config.yaml
n_head: 6
vocab_size: 8192
norm: "layernorm"
rope_base: 10000.0
rope_fraction: 1.0
attn_scale: 0.125
parallel_block: false
init_std_o: 0.0
init_std_up: 0.0255
optimizer: "muon_variant"
beta1: 0.95
weight_decay: 0.0081
lr_head: 0.00486
doc_mask: true
MLP neurons of a small language model. Each row is named by its layer, matrix (gate and up: input weights) and neuron, and shows model dimensions 96-159. Each number is 200 + 30 x the weight over its row's rms, rounded and kept within 0 to 999. A neuron's up and down rows have the sign that makes its largest values positive.
After each neuron's rows, "fires in" lists the words (lower case) most often at its 100 highest values on Wikipedia text that the model never trained on; "fires on" lists the tokens most often at its 100 highest values on Wikipedia text that the model never trained on. A number after a token or word is its count.

L8.gate108,193,176,210,197,193,181,188,200,208,157,177,211,188,194,160,152,184,160,214,197,167,241,193,201,234,180,217,205,162,214,187,209,168,182,196,214,203,228,199,203,200,203,194,182,214,222,259,160,154,215,177,158,176,193,211,180,149,162,193,163,203,228,223,229
L8.up108,190,208,218,221,190,163,173,242,228,213,211,225,227,240,269,210,194,121,238,152,173,162,202,198,225,192,184,168,195,194,185,208,218,183,180,184,228,198,190,189,204,191,227,140,209,202,217,204,178,208,226,153,199,222,195,251,225,226,220,167,155,123,245,200
fires in: "at" 30, "by" 28, "from" 17, "of" 8, "for" 6
fires on: " at" 30, " by" 28, " from" 17, " of" 8, " for" 6

L8.gate216,216,189,193,183,227,193,228,170,227,217,167,152,239,172,173,157,162,213,210,201,173,197,202,184,216,236,204,173,220,160,179,157,146,205,252,187,228,232,205,176,205,190,204,123,202,205,122,223,193,224,207,188,204,142,188,189,245,150,276,191,255,180,212,193
L8.up216,214,192,219,176,159,187,184,184,154,193,187,204,198,176,214,192,245,224,192,189,272,213,128,170,211,145,196,189,141,245,191,243,206,235,199,215,218,177,171,256,186,235,181,183,196,233,167,173,186,200,201,230,121,174,200,198,163,189,214,240,247,215,226,223
fires in: "to" 21, "not" 20, "also" 9, "can" 7, "would" 7, "t" 6
fires on: " to" 22, " not" 20, " also" 9, " can" 7, " would" 7, "t" 6

L5.gate509,164,228,193,157,164,258,231,111,171,191,205,188,157,233,190,180,193,182,201,171,174,144,231,217,235,185,178,212,178,239,222,178,220,200,218,195,225,198,167,173,257,219,164,193,176,233,232,204,187,180,238,195,180,223,154,239,241,184,190,178,229,188,179,191
L5.up509,164,240,220,130,210,250,231,197,244,247,261,181,168,177,193,190,221,183,221,187,220,151,184,203,152,198,206,266,176,270,169,170,172,160,230,183,158,240,213,198,188,174,212,227,180,153,228,202,179,170,261,239,180,178,156,239,182,209,193,257,187,198,213,217
fires in: "to" 78, "not" 5, "ever" 4
fires on: " to" 78, " not" 5, " ever" 4

L7.gate170,197,167,230,193,186,228,153,169,229,198,198,226,139,198,175,247,204,196,169,239,191,174,163,181,184,175,200,227,152,175,247,188,220,192,156,212,205,199,206,210,146,167,183,216,203,195,195,240,194,196,255,202,190,216,219,171,190,178,202,220,187,212,209,216
L7.up170,207,204,208,222,239,229,201,177,254,162,153,209,190,230,234,197,192,175,243,236,164,246,168,220,188,247,211,189,160,198,240,214,140,183,161,232,253,151,236,227,142,213,192,212,191,227,238,240,126,207,208,225,200,218,203,196,189,176,203,159,178,257,244,247
fires in: "he" 15, "and" 13, "was" 11, "is" 10, "they" 6, "it" 6
fires on: " he" 15, " and" 13, " was" 11, " is" 10, " they" 6, " it" 6

L7.gate660,230,176,270,177,222,197,228,186,164,225,267,189,161,239,166,189,218,181,181,214,263,178,217,188,173,204,222,186,181,223,164,200,180,165,132,166,247,175,249,177,214,225,221,133,183,227,183,178,165,182,202,204,202,176,215,214,240,195,186,165,208,231,155,228
L7.up660,192,207,180,220,191,139,216,209,253,180,181,218,187,236,153,193,183,239,205,191,183,258,216,151,175,289,233,206,230,241,173,202,189,152,188,222,222,168,211,176,188,244,217,166,150,183,208,170,240,212,181,176,184,205,191,184,213,143,216,216,202,195,191,198
fires in: "in" 69, "after" 9, "at" 7, "during" 6
fires on: " in" 72, " after" 9, " at" 7, " during" 6

L6.gate505,170,182,236,186,179,210,226,163,155,219,197,213,228,227,143,195,222,180,201,225,174,163,228,175,206,180,166,213,218,162,174,227,134,176,229,185,224,147,227,211,204,116,212,180,192,219,192,162,229,187,186,177,123,228,218,209,226,240,189,215,231,201,203,197
L6.up505,158,157,141,183,221,224,195,205,217,201,236,250,183,252,212,228,199,208,180,207,243,192,201,253,201,301,190,193,203,218,202,205,176,181,206,197,219,251,205,138,187,224,206,189,217,168,169,203,190,176,206,209,222,197,217,214,240,237,196,170,131,142,204,220
fires in: "united" 70, "indigenous" 7, "serie" 5
fires on: " United" 67, "ige" 7, "ie" 5

L5.gate662,200,177,179,204,178,215,165,210,189,175,249,185,204,200,174,201,201,138,163,225,204,221,233,204,195,238,198,193,222,152,168,206,138,203,183,225,227,248,233,206,196,145,193,205,126,180,169,247,188,173,181,239,215,215,251,234,205,235,192,163,176,137,210,173
L5.up662,198,181,188,250,234,199,217,197,218,233,213,188,233,199,147,194,183,173,214,241,163,175,244,183,143,168,219,225,212,198,172,193,170,186,182,181,199,219,241,203,200,165,225,155,182,183,194,192,204,236,224,210,206,210,230,207,204,209,230,203,183,188,163,203
fires in: "be" 22, "into" 19, "to" 15, "in" 13, "was" 6
fires on: " be" 22, " into" 19, " to" 15, " in" 13, " was" 6, "bre" 4

L8.gate14,199,207,232,191,246,166,185,206,123,186,207,164,158,193,193,191,186,164,194,177,160,188,206,229,211,173,274,189,209,225,144,159,186,200,224,219,194,198,221,222,188,219,160,177,216,176,223,222,233,240,224,234,211,240,226,211,197,206,177,229,206,176,211,195
L8.up14,245,245,186,166,195,208,210,173,202,240,241,195,224,180,233,193,214,217,176,185,260,153,169,208,208,215,150,219,170,195,200,156,169,221,186,248,191,185,213,189,218,161,161,238,185,228,155,199,215,256,201,188,179,195,195,180,189,212,186,154,223,201,210,218
fires in: "can" 34, "could" 13, "to" 7, "t" 6, "not" 5
fires on: " can" 35, " could" 13, " to" 7, "t" 6, " not" 5

L8.gate241,176,189,195,165,197,248,160,169,192,184,240,145,204,229,200,178,229,238,209,209,196,235,151,194,254,227,191,208,202,201,218,244,194,227,140,212,192,209,197,192,222,161,196,220,210,196,189,233,216,168,171,252,191,212,255,237,205,196,187,242,231,138,196,208
L8.up241,259,186,205,190,190,200,279,211,268,212,210,178,197,256,209,199,250,151,261,184,181,226,146,191,183,225,220,232,179,233,169,236,187,173,214,186,212,138,185,194,193,190,210,242,191,167,237,189,234,213,199,163,230,193,182,196,195,208,218,203,225,219,226,210
fires in: "s" 15, "was" 12, "is" 12, "its" 8, "are" 6
fires on: "s" 15, " was" 12, " is" 12, " its" 8, "ly" 8, " are" 6

L3.gate397,221,246,219,226,130,232,252,137,242,189,212,214,180,206,171,174,185,180,191,222,166,196,174,222,246,175,205,244,196,164,149,227,162,204,199,186,215,211,200,233,255,199,223,163,177,154,201,192,230,179,269,209,230,214,191,219,200,196,171,189,217,195,214,245
L3.up397,197,234,242,176,155,192,220,143,220,187,221,253,184,196,166,178,209,221,222,215,246,215,163,209,192,200,182,191,175,228,202,199,152,240,196,232,236,181,133,227,199,135,250,155,164,173,209,180,137,228,213,201,197,247,278,197,248,196,208,244,229,220,182,234
fires in: "has" 42, "had" 36, "have" 13, "ve" 9
fires on: " has" 42, " had" 36, " have" 13, "ve" 9

L6.gate50,172,201,218,152,198,155,177,216,206,188,207,177,200,239,207,197,197,205,191,249,181,141,210,149,218,216,219,243,218,214,235,229,192,185,157,267,196,176,210,233,219,186,175,214,195,210,222,210,196,176,195,211,183,177,215,214,213,198,182,216,219,141,208,189
L6.up50,260,204,213,170,191,218,178,207,158,188,271,182,184,208,175,161,158,194,199,292,199,220,241,123,195,195,211,234,180,253,235,186,206,169,204,189,161,250,183,189,179,150,133,180,188,209,218,221,221,216,194,212,185,143,190,234,235,147,195,170,140,186,172,165
fires in: "a" 32, "an" 25
fires on: " a" 33, " an" 26

L7.gate209,195,177,232,205,217,178,203,200,211,219,148,194,186,248,215,157,231,134,226,201,281,239,161,235,233,223,194,146,199,165,146,190,230,183,179,229,178,249,210,244,239,219,252,200,149,149,166,203,205,166,171,218,216,166,209,191,197,253,182,188,202,204,156,185
L7.up209,243,205,204,216,192,211,200,193,196,208,207,190,213,211,223,187,215,196,238,143,163,201,167,203,145,182,104,188,224,193,122,230,256,191,189,244,201,175,169,170,218,200,202,191,198,217,238,252,218,194,213,203,234,177,181,229,187,219,210,213,245,244,233,206
fires in: "a" 23, "the" 19, "its" 8, "an" 7, "s" 6
fires on: " a" 22, " the" 19, " its" 8, " an" 7, "s" 6

L3.gate543,197,244,214,212,166,178,273,192,156,166,186,245,189,177,233,212,216,187,235,198,169,189,188,182,224,144,144,177,202,196,177,197,159,211,245,254,168,234,264,179,173,201,201,206,149,172,155,157,192,170,237,171,209,175,192,178,218,198,211,176,178,163,274,186
L3.up543,187,172,184,182,210,187,213,149,219,153,253,221,178,233,184,225,177,239,168,226,167,173,207,189,169,172,154,275,204,150,224,246,218,224,209,189,179,209,188,247,246,181,126,187,196,209,203,204,217,247,214,198,145,213,181,255,178,247,180,166,167,238,190,212
fires in: "by" 57, "bypass" 6, "of" 4, "zagreb" 4
fires on: " by" 63, "re" 29, " of" 4

L6.gate159,215,224,260,220,140,132,266,246,232,180,196,200,157,211,211,155,211,212,232,210,183,192,201,248,180,221,202,211,193,143,246,200,232,164,177,229,203,207,226,295,206,160,208,228,199,154,209,247,183,174,183,214,207,214,213,208,243,216,213,200,214,227,171,204
L6.up159,247,239,227,234,225,150,197,187,210,174,193,177,218,236,205,161,181,202,151,219,197,178,244,196,210,212,181,227,220,220,189,202,226,203,164,164,207,154,163,164,213,222,182,172,226,188,195,180,192,148,217,147,195,185,225,216,220,171,131,249,193,183,218,182
fires in: "to" 84, "a" 5, "of" 4
fires on: " to" 88, " a" 5, " of" 4

L5.gate604,202,228,192,192,184,191,204,201,173,142,243,199,172,241,218,220,281,226,185,239,250,165,226,276,232,215,183,271,154,250,205,227,194,225,175,209,161,189,232,145,176,199,169,132,207,201,158,221,199,202,137,169,214,205,179,192,138,174,182,223,163,226,212,244
L5.up604,123,141,186,225,262,206,176,183,220,185,190,182,209,221,177,152,224,187,211,199,228,157,189,167,183,145,189,207,204,230,177,223,195,209,172,208,218,250,218,244,215,210,253,213,151,221,197,184,215,216,202,213,209,221,180,216,177,141,212,201,232,144,155,179
fires in: "than" 15, "as" 12, "to" 9, "following" 8, "marjory" 7, "so" 5
fires on: " than" 15, " as" 12, " to" 9, " following" 8, " so" 7, "jo" 7

L5.gate153,171,214,172,139,185,225,221,180,190,205,225,200,254,202,179,223,206,202,195,221,203,162,180,173,191,221,173,250,147,150,210,180,222,258,211,170,189,206,219,158,236,188,174,184,236,177,157,182,153,225,194,202,188,224,210,223,241,169,198,207,243,177,181,244
L5.up153,182,217,201,174,152,170,228,195,231,202,192,226,178,202,251,234,222,205,234,191,231,167,220,185,147,181,173,201,192,254,165,227,142,149,213,196,172,176,194,216,225,163,211,227,196,159,186,169,182,249,199,166,184,214,219,209,143,283,194,176,154,244,228,156
fires in: "was" 43, "been" 12, "were" 5, "re" 4
fires on: " was" 43, " been" 12, "re" 4, " were" 4

L6.gate212,194,168,212,224,169,185,183,248,236,176,215,236,211,192,247,184,249,226,148,184,233,215,196,213,186,233,240,186,205,194,154,186,179,214,190,169,144,201,266,145,171,170,235,224,187,215,180,185,257,219,193,170,200,152,213,208,188,181,196,226,227,212,245,222
L6.up212,228,186,170,164,220,240,138,140,220,201,237,217,211,216,205,174,210,215,190,213,224,241,214,207,205,151,244,238,184,215,187,233,190,175,209,156,187,223,170,201,177,179,175,184,187,232,171,195,209,198,257,234,185,193,214,174,219,217,223,201,229,195,220,234
fires in: "such" 17, "this" 15, "induced" 6, "indigenous" 6, "composite" 4, "intelligence" 4
fires on: " such" 17, " this" 10, "ti" 9, "uc" 6, "ige" 6, " This" 5

L5.gate25,204,146,246,193,199,213,197,222,222,184,212,188,186,213,204,170,206,214,218,235,183,208,191,204,228,196,220,140,204,190,187,218,280,215,193,189,216,182,174,131,158,199,214,194,202,183,175,163,233,245,194,217,204,163,170,255,214,157,187,244,194,178,226,193
L5.up25,185,221,203,199,220,186,220,153,253,170,227,192,240,239,153,250,220,264,166,228,201,187,158,202,180,171,217,171,232,155,226,228,193,232,234,209,201,160,200,270,173,211,198,201,149,196,181,217,216,233,171,208,184,188,251,254,164,142,188,169,197,218,175,242
fires in: "a" 28, "an" 16, "in" 11, "for" 4, "toyota" 4
fires on: " a" 28, " an" 17, " in" 11, "si" 5, "ta" 5, " for" 4

L8.gate658,212,186,174,173,169,172,220,152,233,187,201,183,174,146,230,175,174,227,228,156,183,171,199,197,233,194,150,239,176,238,137,217,248,173,205,222,195,155,206,197,175,154,219,201,237,196,176,184,170,220,206,196,203,172,187,219,186,183,124,207,194,189,166,186
L8.up658,170,190,154,176,191,204,171,254,207,217,185,256,205,229,158,225,210,181,222,190,195,196,200,166,231,183,203,237,233,126,229,180,175,130,203,178,177,224,218,234,197,196,167,180,145,213,215,191,197,214,217,154,246,220,206,178,186,220,189,200,163,196,237,188
fires in: "at" 42, "from" 19, "born" 10, "in" 8, "attended" 5
fires on: " at" 35, " from" 17, " in" 8, " born" 8, " At" 7, " attended" 5

L6.gate311,175,195,182,162,187,196,175,208,164,190,189,208,170,236,211,144,183,200,185,214,198,195,202,151,235,162,181,233,195,210,168,224,195,166,140,264,210,152,176,228,243,168,201,184,172,183,248,150,214,221,210,197,221,204,198,187,215,224,239,231,236,204,213,210
L6.up311,184,202,231,193,164,194,167,183,191,170,219,177,141,182,199,210,213,239,225,218,221,267,157,197,263,186,234,246,239,186,192,177,194,160,235,243,194,127,187,229,192,205,258,182,194,244,204,215,140,151,229,225,197,196,204,187,196,229,161,185,174,209,206,178
fires in: "to" 54, "and" 19, "placed" 5, "make" 4
fires on: " to" 54, " and" 19, " placed" 5, " make" 4

L8.gate306,153,256,208,223,183,169,210,187,227,209,161,234,137,227,175,179,171,203,216,183,266,206,228,185,230,232,212,223,198,165,205,174,243,149,185,123,215,237,165,175,177,221,201,168,245,187,163,171,244,175,200,218,226,230,195,206,193,141,236,214,269,205,199,227
L8.up306,237,247,194,189,156,194,185,155,186,191,195,172,167,198,206,171,190,249,178,241,219,239,164,198,175,213,213,155,195,229,183,244,201,205,165,169,220,168,222,214,222,193,181,187,186,216,186,169,162,251,178,141,138,227,225,186,189,168,205,171,206,220,224,212
fires in: "to" 83, "in" 4
fires on: " to" 91, " in" 4

L7.gate527,163,193,188,135,219,177,211,177,209,161,220,171,181,184,170,225,205,131,202,250,157,203,181,191,193,163,207,212,224,264,194,177,159,193,205,159,181,211,183,191,225,216,158,221,213,200,127,190,142,187,236,177,177,215,198,158,210,257,181,263,212,178,213,240
L7.up527,156,219,200,202,234,169,198,218,180,236,190,157,208,213,222,204,210,209,195,228,193,204,161,199,146,210,149,185,209,208,224,231,159,188,200,188,153,158,228,192,257,191,175,195,145,166,178,217,188,257,178,160,201,192,138,243,215,233,232,191,228,181,185,202
fires in: "as" 32, "for" 19, "once" 9, "while" 6, "summer" 4, "because" 4
fires on: " as" 29, " for" 18, " once" 9, " while" 5, " summer" 4, "use" 4

L3.gate267,197,221,208,174,209,199,192,156,119,218,182,125,233,222,174,198,238,181,244,132,218,192,163,201,199,193,213,218,202,166,176,176,216,153,190,219,193,176,202,173,205,175,195,161,191,262,191,221,178,226,171,225,190,203,224,204,223,146,259,194,165,209,195,211
L3.up267,179,151,139,197,138,146,175,227,199,194,116,174,235,191,244,201,215,185,200,232,245,179,187,212,209,161,206,181,164,247,189,242,204,180,168,210,176,188,209,197,188,197,165,183,203,225,195,210,231,156,221,213,222,165,236,174,176,281,192,218,172,227,188,268
fires in: "and" 47, "number" 8
fires on: " and" 45, " number" 8

L8.gate91,171,147,218,118,153,190,154,241,231,193,197,183,210,217,191,226,147,195,238,235,209,153,214,217,166,171,193,236,196,135,216,229,138,165,184,185,225,198,186,173,185,206,174,175,170,162,173,169,194,154,198,192,204,225,174,200,255,233,179,201,218,219,165,145
L8.up91,217,200,193,205,185,199,239,210,231,202,195,142,235,177,185,191,177,213,241,249,232,133,203,210,148,173,200,190,180,198,190,229,244,182,234,222,189,212,207,175,229,207,182,219,247,170,200,210,234,223,189,171,180,217,198,169,161,235,210,170,190,187,227,165
fires in: "was" 24, "been" 12, "on" 7, "remained" 4, "from" 4, "in" 4
fires on: " was" 24, " been" 12, " on" 7, " remained" 4, " from" 4, " in" 4

L8.gate170,229,184,231,195,181,198,231,193,168,128,224,162,154,224,228,217,190,206,225,233,185,195,198,203,179,191,211,184,176,184,205,182,206,188,184,183,201,126,201,201,227,224,262,173,205,194,172,171,193,207,184,236,155,220,156,237,217,244,185,228,239,219,159,211
L8.up170,237,195,214,215,236,174,200,229,188,144,184,173,188,187,259,256,219,239,242,200,218,202,186,189,307,176,152,184,195,226,187,203,202,143,179,218,180,152,194,195,225,191,136,199,193,204,173,162,184,179,226,166,234,238,241,170,190,161,210,209,264,187,229,180
fires in: "by" 51, "of" 16, "with" 11, "to" 5
fires on: " by" 51, " of" 16, " with" 11, " to" 5

L7.gate227,165,179,191,233,171,159,232,162,246,187,161,237,204,196,212,169,217,180,189,189,176,214,241,231,186,182,210,215,210,220,144,187,163,207,242,246,222,166,206,249,199,187,233,244,181,152,266,232,191,183,205,234,246,199,231,191,207,183,175,153,245,231,188,234
L7.up227,210,167,195,219,189,229,206,140,183,220,226,183,173,200,246,209,181,187,216,193,213,174,197,234,170,191,216,170,199,211,215,241,173,225,146,236,243,124,169,264,185,208,193,146,197,206,179,156,201,257,210,239,261,189,264,175,143,188,139,190,227,139,221,233
fires in: "which" 26, "made" 11, "took" 8, "have" 8, "would" 7
fires on: " which" 25, " made" 11, " took" 8, " have" 8, " would" 7

L6.gate96,180,193,187,229,248,163,218,204,235,183,130,185,128,191,274,215,218,168,188,190,165,176,163,246,246,192,246,223,241,213,209,230,211,155,210,186,178,215,176,265,221,188,201,173,209,185,163,197,154,124,230,196,193,161,216,187,176,216,163,181,175,202,235,226
L6.up96,223,172,225,197,198,112,165,175,208,210,178,260,141,213,260,181,188,164,171,202,132,191,184,213,172,230,101,161,229,129,229,241,251,183,229,217,167,226,257,233,165,173,155,157,166,193,193,204,190,194,204,245,185,168,179,201,174,184,166,158,191,156,218,211
fires in: "the" 51, "other" 4, "top" 4
fires on: " the" 51, " top" 5, " other" 4, " south" 4

L7.gate552,231,304,166,160,159,180,244,195,132,242,186,207,169,207,229,180,180,191,159,183,205,186,175,266,225,186,241,244,202,208,212,168,234,166,177,248,217,175,188,187,223,161,224,208,196,206,177,212,223,208,197,200,192,181,164,156,242,169,217,241,211,205,200,263
L7.up552,211,207,226,160,129,177,235,149,149,118,198,200,218,205,192,177,206,205,193,149,193,185,179,271,202,233,201,269,228,184,251,197,172,181,154,251,212,215,159,182,194,164,241,156,140,174,202,195,217,213,212,189,213,198,217,223,201,149,178,209,239,173,217,187
fires in: "to" 60, "and" 10, "gonna" 4, "not" 4
fires on: " to" 61, " and" 10, "na" 4, " not" 4

L3.gate76,179,194,191,192,207,210,204,216,192,167,211,211,154,186,219,192,203,148,220,173,203,243,183,243,248,200,185,185,217,181,204,217,179,257,203,253,216,207,204,254,230,176,153,235,211,181,193,168,226,253,162,177,142,247,210,211,248,156,190,193,189,208,219,206
L3.up76,202,217,185,170,183,142,207,193,230,241,225,174,217,241,275,172,203,214,186,175,210,167,198,192,189,187,199,172,164,228,216,224,202,213,245,179,189,241,231,245,202,154,171,256,189,182,224,133,221,192,226,153,226,263,140,201,211,173,201,192,221,267,204,235
fires in: "which" 31, "also" 22, "other" 18, "who" 10, "last" 6
fires on: " which" 31, " also" 22, " who" 10, " last" 7, " Other" 7, "Other" 6

L3.gate168,187,200,226,206,209,219,187,198,156,242,130,220,192,214,166,164,211,240,228,199,184,134,168,199,190,191,187,231,179,222,208,208,178,162,185,234,197,250,176,242,210,171,178,247,214,213,154,203,192,243,254,198,190,185,201,203,173,211,199,244,236,148,165,218
L3.up168,199,209,167,154,196,210,206,207,236,178,259,164,146,204,216,204,247,193,249,194,204,272,210,205,252,141,224,149,211,198,236,209,192,193,136,165,199,161,242,164,179,234,206,175,214,212,232,216,224,159,202,191,222,182,169,207,176,207,203,132,172,230,251,200
fires in: "of" 37, "the" 13, "from" 8, "assistant" 6
fires on: " of" 37, "ass" 11, " the" 11, " from" 8, ":" 4, " District" 4

L7.gate201,162,193,172,220,220,193,205,197,228,234,189,180,202,170,234,202,245,212,225,194,231,162,212,166,186,192,228,240,251,180,196,254,252,192,183,218,189,178,214,207,148,164,206,146,159,171,193,184,199,249,204,194,245,193,200,176,185,206,240,181,173,168,238,237
L7.up201,196,182,170,199,195,208,197,209,221,200,188,172,206,229,210,197,193,172,213,200,194,256,238,165,230,147,201,200,178,171,215,205,193,152,194,256,178,212,220,277,220,179,239,189,196,202,240,222,261,207,269,206,219,272,199,195,185,213,168,175,163,263,210,181
fires in: "to" 27, "of" 15, "by" 8, "under" 6, "meet" 4, "from" 4
fires on: " to" 27, " of" 15, " by" 8, " under" 6, " meet" 4, " from" 4

L8.gate140,192,227,170,211,222,188,242,197,191,196,217,164,223,263,179,179,185,209,190,185,162,212,231,156,189,260,197,147,154,215,172,223,200,214,228,185,178,175,194,217,198,206,170,220,147,182,266,178,173,199,171,201,180,226,247,200,168,272,165,149,243,206,161,200
L8.up140,190,223,214,232,177,211,157,148,233,208,195,228,196,201,162,211,242,151,220,200,213,148,170,242,190,196,160,191,143,179,169,226,192,192,241,217,249,204,176,214,187,237,265,206,218,199,212,195,179,185,206,216,221,212,198,186,224,236,171,224,195,202,204,224
fires in: "has" 49, "have" 25, "had" 19
fires on: " has" 49, " have" 25, " had" 19

L5.gate344,202,183,221,200,194,233,192,205,248,127,118,167,179,235,251,244,237,193,213,184,238,140,192,207,232,201,235,195,200,172,182,210,216,160,150,192,195,166,219,141,219,199,194,161,166,182,189,234,173,212,269,167,162,206,202,182,201,191,221,199,216,200,128,205
L5.up344,226,148,228,165,182,177,212,171,217,164,213,205,137,194,183,215,233,175,203,186,167,154,198,204,233,207,202,240,180,133,211,222,198,173,149,162,170,205,201,172,208,243,229,159,192,180,213,183,187,180,211,193,186,103,254,226,199,196,233,193,203,257,213,193
fires in: "the" 27, "of" 18, "for" 17, "a" 6, "to" 5, "in" 5
fires on: " the" 27, " of" 18, " for" 13, " a" 6, " to" 5, "For" 5

L8.gate584,206,182,171,230,235,188,194,214,212,208,185,166,201,269,141,220,171,188,228,144,221,223,219,241,205,203,203,214,233,214,173,164,193,230,112,213,175,225,128,269,212,194,215,145,162,250,197,194,260,205,199,174,181,226,218,139,198,147,176,189,204,162,239,164
L8.up584,260,217,260,234,216,247,247,222,178,151,188,168,188,183,227,190,204,173,257,245,228,209,213,156,188,219,144,179,205,236,181,192,196,186,214,223,244,124,188,239,211,212,199,192,227,165,213,170,199,223,198,212,270,202,205,236,205,208,212,211,182,181,174,194
fires in: "made" 23, "as" 19, "make" 10, "through" 9, "began" 7
fires on: " made" 23, " as" 20, " make" 10, " through" 8, " began" 7, " on" 4

L7.gate150,177,208,232,243,169,218,209,173,224,187,213,139,210,184,195,213,243,160,221,255,251,165,189,255,217,182,222,206,162,164,204,207,161,246,180,183,155,194,223,231,189,194,163,184,177,154,182,174,227,211,218,234,226,158,120,162,188,186,97,187,214,231,189,241
L7.up150,176,256,165,200,144,125,190,262,202,226,193,191,175,158,229,178,151,163,154,190,182,197,202,171,115,145,167,171,161,246,224,226,156,144,237,197,194,275,212,202,182,210,236,208,214,224,227,157,207,180,180,204,157,158,123,190,167,207,148,229,211,218,211,155
fires in: "to" 28, "began" 8, "t" 8, "first" 7, "and" 4, "had" 4
fires on: " to" 28, " began" 8, "t" 8, " first" 7, " and" 4, " had" 4

L7.gate579,200,200,196,191,186,209,212,185,225,207,206,178,198,233,214,205,210,236,165,166,223,227,176,214,190,246,219,210,219,177,206,163,195,163,157,226,207,169,179,228,206,146,213,207,187,246,217,257,182,195,248,187,231,204,193,230,252,212,228,194,208,220,213,242
L7.up579,173,220,206,223,207,175,181,266,223,209,220,166,183,195,261,205,212,239,189,222,223,170,216,197,180,173,197,217,212,206,214,224,236,196,198,228,195,176,228,175,231,201,248,205,255,157,247,186,234,236,192,193,230,229,217,248,205,246,200,208,193,233,224,166
fires in: "of" 48, "living" 4, "become" 4
fires on: " of" 48, " living" 4, " become" 4

L8.gate118,215,196,250,175,173,187,270,179,236,189,224,228,155,184,185,219,240,229,203,225,212,165,199,186,182,174,186,248,196,218,223,207,173,214,183,174,236,276,212,209,222,163,185,223,206,211,183,199,222,242,263,137,165,173,209,223,196,191,191,166,185,226,155,185
L8.up118,184,219,175,158,176,198,204,212,175,151,220,208,233,167,223,186,197,160,235,188,210,218,162,204,200,208,170,203,158,195,207,231,186,189,198,198,251,244,187,209,169,231,217,137,202,213,200,211,202,220,225,237,157,215,225,232,156,179,210,208,204,227,213,212
fires in: "had" 64, "has" 15, "to" 6, "have" 4
fires on: " had" 64, " has" 15, " to" 6, " have" 4

L8.gate363,216,200,291,211,194,137,169,189,247,208,159,184,206,233,223,209,194,166,240,161,218,188,234,215,172,218,202,263,178,240,193,219,217,167,194,211,204,207,210,191,175,185,164,157,179,230,191,233,180,177,95,196,202,179,223,287,147,211,165,177,190,172,200,206
L8.up363,231,262,197,230,259,184,200,135,195,202,209,204,175,240,196,201,223,188,215,198,251,153,233,177,202,151,136,191,168,200,125,232,201,169,217,194,204,163,204,205,205,219,173,188,177,170,161,250,201,181,163,213,184,177,245,199,192,213,269,206,196,199,208,182
fires in: "as" 53, "so" 6
fires on: " as" 53, " so" 16, " Con" 6, "con" 4

L7.gate133,183,264,225,171,190,218,206,183,172,210,246,158,202,290,186,185,218,216,171,192,240,201,112,199,184,220,209,171,199,229,195,206,185,222,207,199,226,189,178,241,134,207,167,140,169,228,166,220,220,208,227,166,197,199,265,199,197,133,166,257,245,218,207,202
L7.up133,149,240,141,190,231,157,232,233,170,152,188,243,165,239,189,240,206,221,230,187,225,191,233,206,255,196,188,207,254,193,155,162,219,219,193,215,167,213,160,211,191,181,233,196,228,250,173,143,234,158,203,202,220,159,188,198,217,178,197,194,159,221,257,211
fires in: "2" 29, "more" 22, "and" 6, "membrane" 5
fires on: "2" 26, " more" 18, " and" 6, "r" 5, "bra" 5

L8.gate271,214,185,186,177,180,198,188,206,236,221,191,248,171,251,139,170,192,182,198,221,194,183,199,240,226,226,211,198,186,209,243,198,215,239,171,238,221,248,184,200,141,181,239,219,129,201,246,190,202,168,209,217,162,211,147,262,201,208,156,211,179,207,227,199
L8.up271,228,213,233,223,256,224,213,180,195,100,193,180,241,219,195,196,243,217,169,133,177,224,202,182,246,221,216,193,241,191,248,190,180,173,202,204,201,176,205,213,160,177,193,218,173,238,177,158,164,202,126,223,154,125,196,197,191,182,225,218,237,145,196,149
fires in: "have" 23, "has" 16, "had" 12, "are" 10, "is" 6
fires on: " have" 23, " res" 17, " has" 16, " had" 12, " are" 10, " is" 6